python train.py --num_key_value_heads=6 --norm_place="pre" --init_std_qkv=0.0251 --max_grad_norm=1.0 --max_seq_len=512
MLP neurons of a small language model. Each row is named by its layer, matrix (gate and up: input weights; down: output weights) and neuron, and shows model dimensions 192-287. Each number is 50 + 10 x the weight over its row's rms, rounded and kept within 0 to 99. A neuron's up and down rows have the sign that makes its largest values positive.
After each neuron's rows, "fires before" lists the tokens most often just after its 100 highest values on Wikipedia text that the model never trained on. A number after a token or word is its count.

L3.gate861:38 52 60 39 51 50 30 40 46 60 51 47 48 45 46 50 66 57 31 41 49 54 58 57 46 36 55 31 56 39 56 43 40 57 36 49 53 50 59 39 46 36 51 53 45 52 59 43 52 63 40 49 41 52 56 40 54 38 47 53 49 72 57 31 42 50 50 49 60 45 35 54 44 48 51 62 50 52 36 48 45 55 50 55 54 57 37 50 54 56 61 55 66 61 35 71
L3.up861:37 53 52 60 46 59 51 36 50 56 42 53 52 50 44 48 47 48 57 53 33 28 60 51 46 54 70 47 40 28 47 53 40 47 49 51 49 69 42 48 65 50 35 33 46 54 62 57 37 53 42 36 49 63 59 31 49 58 36 46 61 39 63 45 64 64 52 46 29 33 53 44 38 43 48 46 59 48 58 49 64 67 58 46 45 52 54 47 53 58 53 60 65 49 33 45
L3.down861:57 47 43 57 51 49 54 58 46 50 34 63 56 48 46 66 32 21 33 66 51 60 64 57 55 33 52 48 40 49 50 48 38 50 30 72 65 51 47 52 50 53 38 57 45 49 61 56 50 48 54 32 49 34 40 56 66 32 54 55 46 70 52 40 49 57 71 36 49 65 46 46 58 38 53 24 42 51 35 49 49 64 55 51 51 63 60 49 43 56 58 76 45 31 60 74
fires before: "°W" 17, "°N" 16, "11" 6, "44" 5, "°E" 4, "56" 4

L4.gate295:34 77 47 62 56 63 43 36 55 43 53 39 65 48 46 53 56 35 38 55 64 55 44 48 59 43 64 44 36 50 56 48 46 42 53 57 50 45 65 56 37 70 52 45 28 34 44 61 57 42 44 62 65 44 45 28 68 56 35 52 30 69 50 46 22 60 49 38 46 40 56 57 37 56 49 49 43 53 46 42 36 53 57 45 33 51 43 42 41 50 48 48 36 43 47 56
L4.up295:65 38 58 41 38 44 55 44 50 39 37 55 53 59 63 35 50 37 55 42 41 53 26 35 54 61 48 53 49 51 48 58 47 49 45 40 51 57 55 58 45 36 62 62 46 47 38 64 32 48 42 82 34 57 67 34 47 53 51 55 51 34 54 52 43 38 65 40 39 60 37 54 28 49 54 66 39 53 64 60 53 55 61 64 37 53 53 49 48 54 79 45 27 46 52 50
L4.down295:40 45 44 43 82 55 45 49 51 63 43 61 35 47 60 54 49 33 39 55 50 38 48 65 60 37 36 41 46 37 51 47 58 53 49 58 60 67 64 39 45 48 56 41 36 48 56 43 53 52 44 39 66 39 66 41 41 40 42 43 44 46 52 51 31 61 50 50 55 34 40 60 65 52 46 12 51 52 52 57 35 51 64 41 54 56 55 40 69 36 40 52 42 54 40 64
fires before: "," 38, "." 16, " and" 5, " in" 5, ".\n\n" 4

L3.gate500:47 46 59 27 57 51 61 43 48 48 55 57 65 52 63 35 41 50 41 57 40 42 55 67 41 40 59 50 48 56 48 55 50 46 79 38 41 69 66 48 71 36 38 51 49 59 66 66 52 54 58 64 72 43 39 53 45 52 48 43 40 58 52 45 65 49 60 52 55 56 43 37 50 51 56 64 45 52 42 43 41 65 41 70 54 49 45 50 52 56 46 52 56 54 58 60
L3.up500:45 39 44 54 57 37 46 44 63 60 53 64 47 48 48 47 47 55 51 56 56 50 59 45 36 64 63 40 51 51 54 59 36 40 59 65 45 57 53 51 56 65 31 55 54 45 61 67 66 52 40 46 56 40 47 72 40 46 41 50 25 53 47 62 43 42 41 41 53 67 50 48 52 37 52 52 39 60 54 37 33 60 40 51 46 50 40 31 54 40 49 51 46 41 66 49
L3.down500:47 45 60 33 36 46 57 45 62 47 59 58 43 59 65 60 43 58 59 58 66 67 45 57 45 55 62 43 55 53 47 58 45 53 33 55 46 64 58 40 49 62 56 58 32 47 38 50 48 66 41 48 55 51 39 67 38 43 34 58 21 53 49 53 37 44 51 37 56 57 49 47 45 54 64 39 67 53 35 32 32 69 77 54 50 46 54 66 51 44 54 40 46 54 47 27
fires before: " " 97

L4.gate316:62 62 57 49 33 64 52 62 38 40 50 47 49 42 55 37 58 58 40 50 48 43 71 64 60 38 62 51 45 64 68 50 38 33 46 47 60 62 34 58 54 39 37 36 35 50 66 47 45 57 44 60 44 40 54 23 47 69 39 38 60 72 52 28 53 50 47 48 60 46 44 43 45 67 45 66 43 58 26 45 61 30 55 42 60 58 29 45 37 50 41 60 31 60 48 45
L4.up316:73 42 49 50 49 47 52 57 44 47 40 28 43 37 41 45 47 50 31 62 55 46 63 40 55 79 66 56 66 64 65 62 50 58 42 36 59 56 45 46 55 65 60 49 50 39 56 40 48 60 39 33 57 49 50 43 57 43 41 39 38 51 58 46 44 50 45 48 65 49 65 43 37 45 51 57 48 34 56 51 62 47 48 51 52 48 25 48 32 47 42 51 38 47 55 41
L4.down316:52 45 63 58 42 72 64 56 58 36 41 42 58 29 53 51 52 52 48 64 49 54 61 64 58 51 53 59 50 35 47 44 48 51 39 40 55 33 49 41 60 44 47 54 48 42 56 48 50 49 38 55 53 60 64 55 45 55 65 56 54 54 45 64 49 53 35 42 33 48 41 49 48 50 51 83 48 61 40 53 58 39 55 55 77 56 51 56 64 47 56 53 40 51 57 33
fires before: "." 25, ":" 20, " (" 13

L3.gate805:61 45 63 36 46 52 47 26 59 60 61 51 40 54 57 54 59 58 44 54 39 37 47 34 46 60 52 46 29 37 45 52 56 50 57 42 60 40 57 22 41 50 58 55 50 37 46 50 33 54 62 48 54 33 65 56 60 59 58 44 63 42 21 52 46 41 53 53 55 57 40 47 46 64 51 59 44 56 45 42 49 47 28 29 45 60 47 50 42 55 54 55 60 44 57 74
L3.up805:51 35 41 54 42 51 36 44 55 67 56 64 48 53 47 49 33 59 53 64 42 43 50 51 41 64 47 59 58 42 44 70 37 73 56 53 41 51 51 51 40 35 38 54 43 34 45 73 37 67 41 46 48 53 46 53 44 54 51 32 49 40 40 44 46 45 53 50 62 54 63 45 54 53 45 43 74 56 57 38 57 54 36 51 59 58 62 42 58 56 55 40 43 43 58 71
L3.down805:49 31 47 51 60 63 41 63 39 50 33 60 49 53 34 65 38 61 51 50 66 67 37 55 35 44 38 40 61 46 44 46 49 57 55 55 47 32 53 54 55 49 54 42 44 50 56 55 56 62 48 29 31 72 53 52 52 37 54 64 47 54 47 36 56 51 34 39 45 54 68 48 54 45 55 34 49 41 42 46 39 50 54 36 63 38 32 51 57 45 59 54 50 35 52 40
fires before: "°N" 24, "°W" 15, "11" 7, "°E" 6, "22" 4

L3.gate151:44 42 57 70 42 46 37 25 49 46 47 81 62 45 49 30 47 49 44 56 44 46 44 43 41 64 43 50 71 51 75 57 73 57 36 47 61 41 43 39 42 60 55 44 48 53 60 59 53 75 52 60 55 44 46 44 38 39 55 59 44 53 39 23 60 26 55 53 44 51 58 54 47 56 47 69 53 59 61 47 39 35 31 51 56 30 33 47 53 47 47 45 59 40 75 63
L3.up151:37 49 41 54 43 69 68 56 65 61 46 61 52 58 61 66 46 51 43 47 44 45 42 35 63 70 67 42 75 50 54 40 53 55 52 54 50 54 56 45 51 58 62 65 37 51 56 56 52 48 35 45 36 47 40 40 54 48 66 56 26 55 61 60 60 62 53 43 53 40 41 60 62 58 46 48 64 65 56 42 34 67 50 46 41 54 39 56 51 43 45 54 54 44 40 37
L3.down151:55 32 56 37 45 45 58 65 34 47 45 54 34 49 53 59 49 55 30 54 48 53 41 53 50 73 53 45 51 55 41 52 31 54 53 38 65 59 47 48 28 62 67 40 46 60 52 42 55 54 37 57 44 48 37 53 46 49 45 54 35 59 16 56 43 62 51 42 53 46 63 50 43 48 59 52 57 52 46 51 44 51 40 56 44 52 39 58 45 54 55 48 63 58 33 61
fires before: " " 36, " of" 10, "=" 8, " the" 4

L3.gate103:48 37 57 58 66 52 43 59 60 56 39 45 44 54 54 60 46 49 50 64 53 43 48 63 53 53 56 67 32 58 66 61 32 57 40 64 57 61 44 46 66 56 62 45 41 41 49 69 69 49 44 44 51 47 51 41 62 57 62 51 59 52 48 59 66 40 32 50 36 47 55 42 41 58 43 61 34 36 53 49 46 67 60 55 60 50 50 20 56 50 35 36 31 33 65 58
L3.up103:34 64 56 43 44 44 45 38 37 52 49 64 57 53 58 42 50 66 51 58 47 54 33 47 56 48 50 68 41 34 58 52 33 64 44 63 43 53 48 36 41 47 47 74 49 38 48 35 42 54 58 51 47 37 57 61 53 66 50 49 48 37 50 44 57 49 49 56 51 23 48 48 50 43 48 54 44 41 47 64 55 56 56 57 64 57 48 47 79 61 42 48 59 51 52 68
L3.down103:47 58 66 54 33 51 47 40 49 45 54 43 57 59 55 27 31 76 50 54 55 43 38 43 73 46 64 64 49 52 56 64 49 70 53 38 48 53 61 29 40 39 49 67 49 35 38 58 41 58 55 56 56 40 51 62 54 52 53 45 59 36 36 51 30 75 50 44 33 50 50 47 42 37 66 65 52 57 35 44 31 55 45 46 40 74 42 58 47 62 60 35 39 44 33 64
fires before: " |" 39, ";" 12, " " 5, " SD" 4, "f" 4

L4.gate583:53 33 59 51 46 46 30 43 55 53 56 41 31 71 53 45 55 49 65 63 36 34 40 64 59 62 39 60 47 44 49 51 49 49 74 48 46 60 41 34 49 43 52 39 45 51 51 45 61 51 67 67 57 33 53 49 41 45 57 66 52 49 37 48 49 41 41 56 56 55 35 49 51 57 63 63 50 49 47 36 42 54 52 43 52 65 53 47 35 39 35 50 51 44 43 49
L4.up583:60 59 45 57 50 37 57 67 53 36 52 65 56 43 61 47 43 72 50 57 36 45 49 62 76 62 49 53 49 42 64 53 42 54 54 49 38 44 49 54 60 62 53 59 46 38 43 50 38 54 39 47 41 44 34 58 54 50 44 43 42 47 61 63 44 53 47 49 30 50 50 47 40 43 36 57 52 55 54 64 48 55 54 38 46 48 53 51 34 35 41 40 43 43 40 56
L4.down583:43 52 60 56 46 42 34 67 46 59 53 26 53 61 44 49 49 50 52 38 38 34 38 40 40 57 36 55 59 47 28 44 45 52 73 55 40 31 55 28 61 51 56 60 46 50 58 65 43 53 52 58 61 43 58 51 45 51 61 51 52 58 46 42 59 44 54 62 53 34 42 54 49 46 61 52 34 63 42 52 59 59 48 53 44 61 45 49 66 45 42 63 53 66 47 60
fires before: "===" 23, "==" 22, "=" 18, "|" 7

L3.gate541:52 49 41 32 50 53 74 38 50 57 43 50 47 69 51 48 53 61 57 59 46 59 64 65 62 54 38 57 46 54 47 52 49 36 39 51 60 48 45 50 60 37 50 55 48 51 41 51 41 51 41 72 43 46 45 26 55 39 41 43 34 52 48 44 33 48 33 34 47 40 57 53 53 45 61 62 60 52 47 44 50 41 59 53 41 57 33 44 44 43 53 32 63 49 64 54
L3.up541:75 49 50 64 60 54 53 35 47 56 40 58 62 34 44 46 44 65 45 39 57 62 45 44 46 46 64 46 60 52 63 45 62 53 47 49 61 47 60 40 31 64 47 62 56 51 51 41 49 71 47 43 50 54 67 67 49 64 49 45 44 43 59 39 57 51 57 64 52 46 65 57 41 51 57 54 44 39 51 61 38 45 39 34 55 36 54 65 42 53 38 25 38 69 40 52
L3.down541:62 48 57 68 33 61 57 53 51 73 42 56 50 34 47 57 50 62 68 52 59 69 49 53 45 52 58 29 75 34 41 54 75 48 45 55 42 42 63 37 58 37 49 40 57 44 55 49 50 65 44 44 50 51 55 62 42 57 49 55 53 63 66 29 59 56 52 35 47 49 72 43 50 34 33 42 38 57 59 50 43 52 56 67 66 47 48 41 52 53 54 46 55 46 55 66
fires before: " |" 30, "==\n" 12, " votes" 8, " ==\n" 8, "==\n\n" 6, ":" 4

L3.gate640:47 31 54 57 60 36 64 52 55 38 49 45 45 49 59 52 50 44 66 45 39 44 50 60 47 62 46 44 33 42 39 41 49 41 35 41 48 43 57 59 61 54 56 46 67 65 57 58 53 61 27 58 58 39 51 62 53 55 38 46 46 45 49 43 36 73 36 54 53 55 47 37 59 59 59 50 43 43 48 40 56 52 47 60 40 53 50 43 49 38 29 57 39 49 59 40
L3.up640:38 37 64 63 54 64 70 58 64 50 50 19 51 55 49 35 37 45 50 63 53 52 62 77 35 62 52 31 38 32 50 50 44 44 37 55 44 57 37 64 43 64 54 57 40 37 73 39 44 57 41 48 53 45 51 53 54 55 44 40 54 50 50 62 44 45 55 57 45 61 68 67 49 34 40 46 58 39 52 55 48 44 43 42 31 61 55 43 67 48 54 54 53 57 52 45
L3.down640:73 44 43 54 42 54 46 58 71 50 44 55 60 40 42 33 41 43 34 57 44 39 36 45 27 52 36 70 37 29 50 52 68 60 59 51 57 63 73 50 48 43 35 50 43 56 46 52 65 43 70 54 48 57 42 18 43 33 56 41 49 51 57 49 43 45 45 41 35 56 52 40 41 45 41 34 47 52 51 54 30 43 51 63 59 37 53 56 55 52 48 48 40 36 56 34
fires before: " " 43, " |" 8, "0" 7

L3.gate283:68 62 46 63 54 64 41 46 47 58 39 32 54 57 60 37 59 41 44 41 51 55 57 47 39 46 55 56 56 56 44 44 55 45 36 57 60 54 10 43 51 57 64 41 42 44 46 28 64 79 53 49 59 43 44 42 48 63 58 65 48 43 55 50 38 49 30 57 77 54 66 52 37 58 55 64 43 47 43 57 48 51 47 44 54 60 53 41 46 54 41 57 47 46 53 36
L3.up283:70 60 61 49 52 40 54 46 56 53 57 59 46 65 45 57 68 50 40 60 42 37 55 55 58 58 54 28 35 48 59 59 43 51 57 53 32 52 64 42 47 55 57 54 49 54 55 56 43 57 62 52 56 58 49 44 63 69 51 46 70 47 53 35 38 70 60 53 43 38 36 64 39 56 48 55 41 56 56 71 39 56 45 30 51 41 49 38 71 50 53 56 53 63 47 58
L3.down283:60 52 47 56 60 50 41 59 44 55 74 47 56 42 59 51 36 47 53 53 38 51 60 51 62 38 59 63 50 37 39 54 57 50 47 60 39 40 59 63 51 71 48 46 47 59 57 62 47 41 52 40 54 47 49 74 56 56 57 47 56 42 44 58 60 58 59 44 35 51 45 69 51 51 42 46 50 57 40 61 57 39 42 69 33 50 53 55 41 47 46 64 50 52 64 59
fires before: " |" 29, "==\n" 12, "–" 6, "\n" 5, ":" 4

L3.gate159:47 37 51 48 59 70 64 43 65 56 50 43 46 56 52 50 48 49 60 71 41 41 32 56 38 43 45 62 43 43 53 69 56 47 42 55 33 62 39 39 50 53 57 53 31 43 29 39 70 36 60 41 46 25 57 52 59 58 52 52 45 42 41 55 34 36 32 43 50 47 54 58 51 61 48 45 43 61 55 48 60 62 60 44 31 46 42 21 54 63 42 46 45 64 49 66
L3.up159:56 40 65 40 55 45 58 51 55 39 56 26 52 54 58 57 56 58 56 61 50 45 51 46 46 61 62 52 57 39 67 38 28 51 62 45 44 49 31 46 68 57 36 52 37 53 41 65 59 43 60 47 44 58 48 49 65 73 51 55 49 57 41 48 49 44 36 54 34 45 45 37 35 51 44 60 46 29 44 60 46 55 49 61 50 62 54 40 67 48 43 48 47 36 62 68
L3.down159:55 42 43 33 61 47 26 51 60 50 39 47 49 62 56 44 44 57 54 56 39 29 49 50 52 35 49 48 64 60 52 48 62 45 59 60 46 34 59 69 61 42 58 48 39 47 38 33 62 40 59 51 49 47 60 61 67 53 58 51 55 39 35 40 33 58 32 45 42 56 60 58 49 49 52 32 50 39 56 65 46 52 49 38 52 51 51 47 61 44 49 34 48 52 50 54
fires before: " |" 21, "==" 11, " |\n" 10, " (" 9, "===" 8

L3.gate688:48 46 57 43 42 47 54 43 55 46 41 51 71 53 63 28 53 54 55 72 44 48 41 59 46 41 61 48 57 47 62 58 55 34 33 48 56 41 63 54 61 61 65 60 53 57 50 26 53 64 44 40 55 57 54 44 52 47 36 55 24 54 51 58 38 56 50 39 65 62 41 56 68 51 40 56 51 28 49 55 59 48 41 64 35 37 56 37 64 53 35 48 57 49 51 39
L3.up688:37 69 63 45 60 56 48 35 66 60 44 49 39 53 43 69 43 61 64 49 56 60 49 45 52 70 59 63 62 46 44 58 59 47 55 62 44 56 64 22 47 48 51 58 44 61 50 50 48 43 58 51 37 49 41 38 42 30 65 50 49 50 50 59 55 54 70 48 55 56 41 33 49 43 47 50 43 73 36 55 48 56 50 49 58 37 29 50 58 42 52 50 30 55 57 55
L3.down688:51 50 60 44 31 43 59 52 44 50 34 73 49 52 51 58 40 49 64 67 33 62 47 35 45 45 60 51 50 33 50 61 45 50 42 49 47 37 49 36 35 61 56 58 81 53 49 54 41 43 41 43 56 53 52 54 61 60 51 39 55 42 40 50 57 56 63 36 43 57 41 38 68 62 45 61 43 36 34 49 47 49 38 52 39 33 78 33 50 44 59 44 39 24 40 41
fires before: " |" 30, "\n" 12, " by" 5, ":" 5

L3.gate202:46 53 59 46 47 64 54 45 84 57 56 38 63 44 63 46 58 53 38 41 32 37 41 59 46 32 45 68 37 42 67 37 51 49 47 60 45 34 44 61 41 58 25 51 44 42 46 48 52 35 62 49 50 47 56 51 44 46 64 64 50 58 36 42 44 41 47 59 51 24 54 43 32 56 72 57 52 50 56 57 50 57 46 45 45 59 54 45 74 40 37 44 46 55 36 53
L3.up202:46 45 65 62 50 45 53 33 64 52 38 65 44 59 46 51 55 48 38 51 52 44 35 68 45 43 46 54 53 43 57 52 48 52 55 61 44 49 59 54 42 49 50 48 49 53 59 50 36 49 40 54 40 51 29 52 43 52 67 33 50 42 50 57 42 35 55 53 38 60 74 71 40 43 62 59 56 68 60 61 64 47 66 44 64 36 66 74 67 39 47 65 67 52 40 39
L3.down202:53 50 55 46 59 48 58 41 64 75 48 53 65 46 50 73 42 45 41 43 34 40 40 61 49 50 59 50 39 40 72 66 48 61 47 74 25 48 52 58 42 46 65 56 57 56 57 58 48 34 57 39 63 44 50 39 38 55 58 45 50 60 55 45 60 40 60 40 50 44 61 69 28 60 63 22 48 47 44 41 62 60 48 38 54 50 42 64 50 37 33 35 65 49 31 33
fires before: "==\n" 23, "==\n\n" 15, " ==\n" 5, " ==\n\n" 4, " and" 4, "===\n" 4

L4.gate761:60 39 29 69 45 62 35 55 55 61 40 45 54 51 44 29 38 41 32 54 52 50 49 36 33 42 33 57 54 54 56 59 41 58 44 38 41 49 40 72 55 48 54 34 37 37 44 42 69 64 47 67 63 32 32 50 46 55 48 43 47 44 41 45 56 68 43 60 49 44 58 32 55 58 74 70 51 26 44 66 41 45 48 54 57 45 41 37 38 65 57 46 47 30 58 36
L4.up761:45 48 40 43 35 47 50 57 29 61 49 54 53 73 50 56 42 52 62 46 52 41 37 50 39 59 46 55 63 42 41 38 49 60 39 33 38 51 48 33 50 39 50 35 49 57 51 33 63 43 28 56 44 43 47 64 58 54 40 40 39 42 56 55 47 52 54 38 39 59 48 48 71 51 48 56 66 41 51 60 76 34 44 54 41 53 57 49 48 61 54 62 29 36 35 48
L4.down761:40 75 75 53 54 36 52 29 62 51 40 47 48 52 38 61 52 58 59 53 49 51 52 34 64 47 37 40 51 48 44 54 54 59 56 39 60 45 59 29 46 49 54 46 51 43 45 49 53 51 51 56 57 40 59 59 44 37 45 45 58 35 39 69 51 47 78 57 49 46 56 56 27 43 63 62 43 51 43 40 55 57 60 46 46 49 59 72 59 50 52 63 45 65 64 44
fires before: " |" 44, "." 18

L4.gate242:59 46 64 55 52 67 64 36 38 57 45 55 45 37 77 39 53 56 41 73 41 41 45 48 48 54 39 50 52 56 38 50 45 48 52 29 49 42 69 37 49 42 39 37 43 41 55 72 41 45 53 63 38 37 58 52 51 48 47 53 49 68 48 59 57 60 42 36 43 56 58 43 34 33 45 56 48 57 47 46 48 70 60 39 47 60 25 66 53 50 49 52 52 41 58 54
L4.up242:57 65 65 60 55 44 59 42 53 48 65 42 58 62 52 47 45 52 42 53 25 32 54 62 59 46 59 52 48 47 48 15 61 63 52 47 50 63 42 49 54 55 36 33 45 34 54 61 56 44 39 69 39 53 49 58 43 39 53 51 65 35 37 52 54 44 43 43 53 44 31 45 44 60 38 64 35 50 53 45 54 50 52 52 37 48 34 63 35 52 45 48 37 41 77 45
L4.down242:61 47 64 54 42 52 52 31 45 54 58 41 44 50 55 48 30 62 44 25 48 39 64 44 42 51 51 48 47 52 51 69 46 65 43 38 44 45 51 60 57 56 46 56 51 48 56 60 60 30 57 38 55 41 50 30 58 52 53 50 52 40 50 44 51 50 56 42 31 37 35 64 55 49 48 19 47 53 55 64 45 56 51 38 46 53 57 53 61 45 46 50 43 64 64 43
fires before: " " 65, "===" 15

L3.gate437:41 54 63 63 40 57 59 52 36 42 36 66 32 55 54 41 40 55 47 51 37 71 55 30 48 37 44 26 32 42 52 51 44 26 40 38 46 48 47 39 70 62 54 53 42 47 41 32 67 41 72 52 47 52 51 62 36 33 50 52 42 56 45 39 27 57 45 54 63 40 66 40 35 47 66 74 50 40 45 49 49 50 34 59 49 58 70 38 44 65 53 60 67 61 52 30
L3.up437:29 53 63 67 52 46 50 54 59 36 49 68 44 53 29 53 42 59 47 50 52 51 58 53 22 47 53 54 43 34 54 51 50 42 40 47 60 50 58 30 60 70 52 48 47 44 58 27 49 60 60 42 44 34 60 70 43 37 54 50 68 54 52 51 47 54 50 63 65 57 54 61 48 36 64 50 49 66 52 47 48 46 49 50 47 52 81 51 43 63 47 66 56 56 55 31
L3.down437:37 62 68 51 53 46 50 48 40 44 57 62 40 37 46 45 42 52 57 47 48 66 37 63 40 66 50 51 49 50 47 58 47 62 52 55 54 50 53 37 55 68 54 45 42 42 81 40 41 55 46 46 42 29 67 68 36 56 57 49 66 45 26 54 49 47 53 56 59 54 51 45 37 42 35 39 53 58 46 54 31 42 53 59 62 44 70 52 57 61 48 38 63 63 52 36
fires before: "|" 46, "|---|---|---|---|---|\n" 7, "|---|---|---|\n" 5, "|---|---|---|---|\n" 5

L4.gate878:60 42 34 61 44 46 74 44 41 50 62 59 54 55 52 40 50 38 48 52 45 59 52 51 38 58 43 54 64 60 42 35 44 67 42 50 54 26 51 56 37 47 43 60 36 64 62 40 67 56 57 59 63 37 63 57 61 48 66 58 45 69 45 32 46 42 51 54 43 35 48 38 46 44 55 65 50 63 49 45 53 47 43 63 30 44 32 30 66 58 37 45 63 68 51 56
L4.up878:43 37 62 49 58 50 55 44 59 57 44 47 50 49 51 54 80 53 55 34 60 44 46 59 55 66 44 26 45 44 53 64 49 47 46 54 54 35 55 43 58 49 51 66 35 70 54 38 62 36 40 51 68 60 35 56 48 48 62 44 41 40 74 53 33 44 65 45 53 35 47 45 37 48 37 55 46 59 62 59 39 57 38 45 53 57 64 46 68 36 53 47 47 53 42 55
L4.down878:50 42 53 57 68 38 63 46 76 56 44 54 53 71 55 36 63 69 61 46 37 54 43 58 52 52 62 40 46 42 49 45 49 44 36 61 38 37 50 59 70 41 45 57 56 57 56 46 48 68 21 57 72 43 29 49 36 57 39 57 46 48 56 52 48 61 52 37 66 56 64 53 42 68 54 44 38 51 69 44 41 56 43 55 48 43 58 51 50 36 68 54 50 47 69 68
fires before: " " 80, " +" 11, " −" 8

L4.gate461:58 49 67 44 50 60 51 58 39 45 63 55 56 58 64 46 36 64 49 53 40 40 54 46 59 65 55 56 43 47 50 57 46 47 58 41 60 58 47 43 50 49 56 25 59 44 50 61 61 51 66 44 32 39 60 45 57 59 51 51 41 52 54 51 61 35 50 50 53 49 56 33 39 39 54 73 47 57 44 54 49 53 45 62 56 62 50 63 38 28 30 36 29 57 52 58
L4.up461:41 48 63 62 52 53 60 48 54 53 59 42 63 54 49 52 62 55 36 61 48 46 39 50 36 49 38 62 41 53 30 64 50 53 51 31 56 54 57 34 72 49 68 28 26 60 49 36 43 56 52 60 49 20 48 51 61 43 46 41 48 32 44 68 59 51 59 47 55 48 39 24 57 54 39 52 58 38 49 47 46 33 55 53 34 45 35 49 49 63 48 43 39 44 43 66
L4.down461:68 50 72 35 57 72 44 45 34 60 50 40 59 57 33 46 48 38 52 38 47 57 71 61 74 43 37 61 58 56 39 39 46 39 50 42 52 80 49 52 49 50 57 57 52 53 47 46 37 30 60 47 45 45 64 50 68 49 50 47 59 24 40 44 45 63 53 51 47 44 52 50 55 37 65 77 51 46 55 54 49 44 50 45 63 50 40 55 52 38 61 32 41 50 51 56
fires before: " " 63, "ey" 10

L3.gate950:59 54 60 69 45 43 43 55 25 43 39 54 44 55 52 40 54 46 49 62 46 46 65 57 63 57 43 46 50 57 54 49 57 47 49 47 47 52 60 40 30 59 57 50 53 69 47 46 59 46 34 56 49 39 46 54 55 57 49 49 45 60 37 39 62 61 44 50 67 51 58 52 41 57 53 58 58 37 57 50 68 40 39 37 27 54 49 51 57 57 61 48 37 52 44 65
L3.up950:45 46 47 48 49 45 48 47 57 39 56 49 55 59 59 43 37 42 50 32 44 44 49 60 59 48 36 32 35 43 58 52 49 48 62 62 42 45 54 43 51 68 51 49 37 55 65 55 49 57 47 49 54 61 55 49 59 36 58 35 47 47 44 36 58 51 45 58 48 50 61 52 55 55 52 52 71 64 49 39 64 50 50 35 43 48 52 46 60 61 47 46 45 48 39 41
L3.down950:41 44 47 52 54 60 49 41 44 53 52 52 52 44 63 56 65 49 57 60 49 36 62 41 52 64 23 38 48 49 46 46 43 55 66 64 39 48 51 52 65 47 39 59 45 42 73 40 49 49 50 57 49 48 58 29 74 34 70 43 60 46 56 43 33 40 56 41 45 43 44 59 77 41 52 42 43 51 48 36 38 41 63 41 72 64 39 71 67 67 53 74 50 51 35 43
fires before: " " 25, " |" 19, "==\n" 6, "6" 4, " +" 4

L3.gate972:55 49 48 46 45 66 76 59 48 53 57 48 41 60 71 41 47 62 33 59 50 41 66 49 52 56 53 46 62 40 32 54 61 38 46 41 38 51 46 49 53 45 40 53 43 65 46 53 66 51 57 46 43 70 66 51 49 41 34 53 36 44 35 48 46 54 45 62 57 34 60 54 48 67 57 68 40 45 61 49 53 35 31 45 32 52 25 36 44 61 34 54 41 48 47 55
L3.up972:56 47 46 49 57 33 25 65 33 43 43 39 47 43 62 43 44 32 54 39 67 42 44 50 49 50 37 42 37 37 49 39 50 40 55 58 41 61 46 47 50 55 60 49 48 38 49 61 44 61 62 43 53 45 32 50 48 50 51 49 39 65 52 57 35 62 44 48 44 47 47 54 46 69 73 52 51 47 42 50 41 45 46 61 47 51 39 45 62 54 64 34 32 39 58 47
L3.down972:46 48 49 41 38 67 44 53 47 49 39 40 43 47 57 47 36 61 57 67 48 57 33 56 58 57 33 38 57 42 42 65 73 38 62 47 63 49 49 45 56 46 48 61 48 46 48 39 45 50 52 64 54 57 57 40 56 60 54 49 68 52 47 52 42 42 47 42 36 47 60 41 53 50 54 54 56 58 42 53 36 59 50 73 66 55 59 38 53 57 50 52 61 59 40 42
fires before: ":" 54, " |" 13, "." 11, " time" 4

L4.gate110:71 46 57 50 38 38 51 40 41 47 46 36 45 50 52 39 52 61 58 51 35 57 49 50 49 47 53 64 52 45 41 49 41 51 46 34 60 51 60 54 53 53 67 74 31 37 51 65 68 50 39 40 63 39 62 59 56 57 57 44 33 49 30 39 56 44 47 55 43 57 43 45 43 43 47 67 57 46 47 44 65 79 36 52 49 45 37 44 71 33 28 50 39 54 58 69
L4.up110:56 36 50 43 49 41 51 58 52 37 46 36 52 52 46 53 39 59 67 62 41 53 50 50 50 35 45 52 54 63 50 48 52 44 50 57 42 59 51 57 47 71 50 56 49 54 39 58 54 61 62 58 49 49 54 69 51 56 39 50 56 43 55 48 35 40 53 65 52 32 61 46 40 32 42 48 56 39 60 46 47 50 41 51 65 38 43 51 39 37 47 47 20 55 65 69
L4.down110:47 28 51 47 54 54 54 68 51 47 42 41 57 48 55 60 56 44 53 64 70 63 58 52 46 34 32 34 62 57 41 57 46 52 46 64 49 58 37 45 45 37 42 47 42 35 44 69 55 51 60 63 66 52 54 70 50 46 27 44 70 38 29 66 49 50 48 36 57 58 68 40 50 45 53 62 37 38 55 56 53 49 44 74 30 53 57 60 54 50 56 55 51 48 39 61
fires before: " " 39, " (" 13, " |" 10, "ly" 5, " m" 5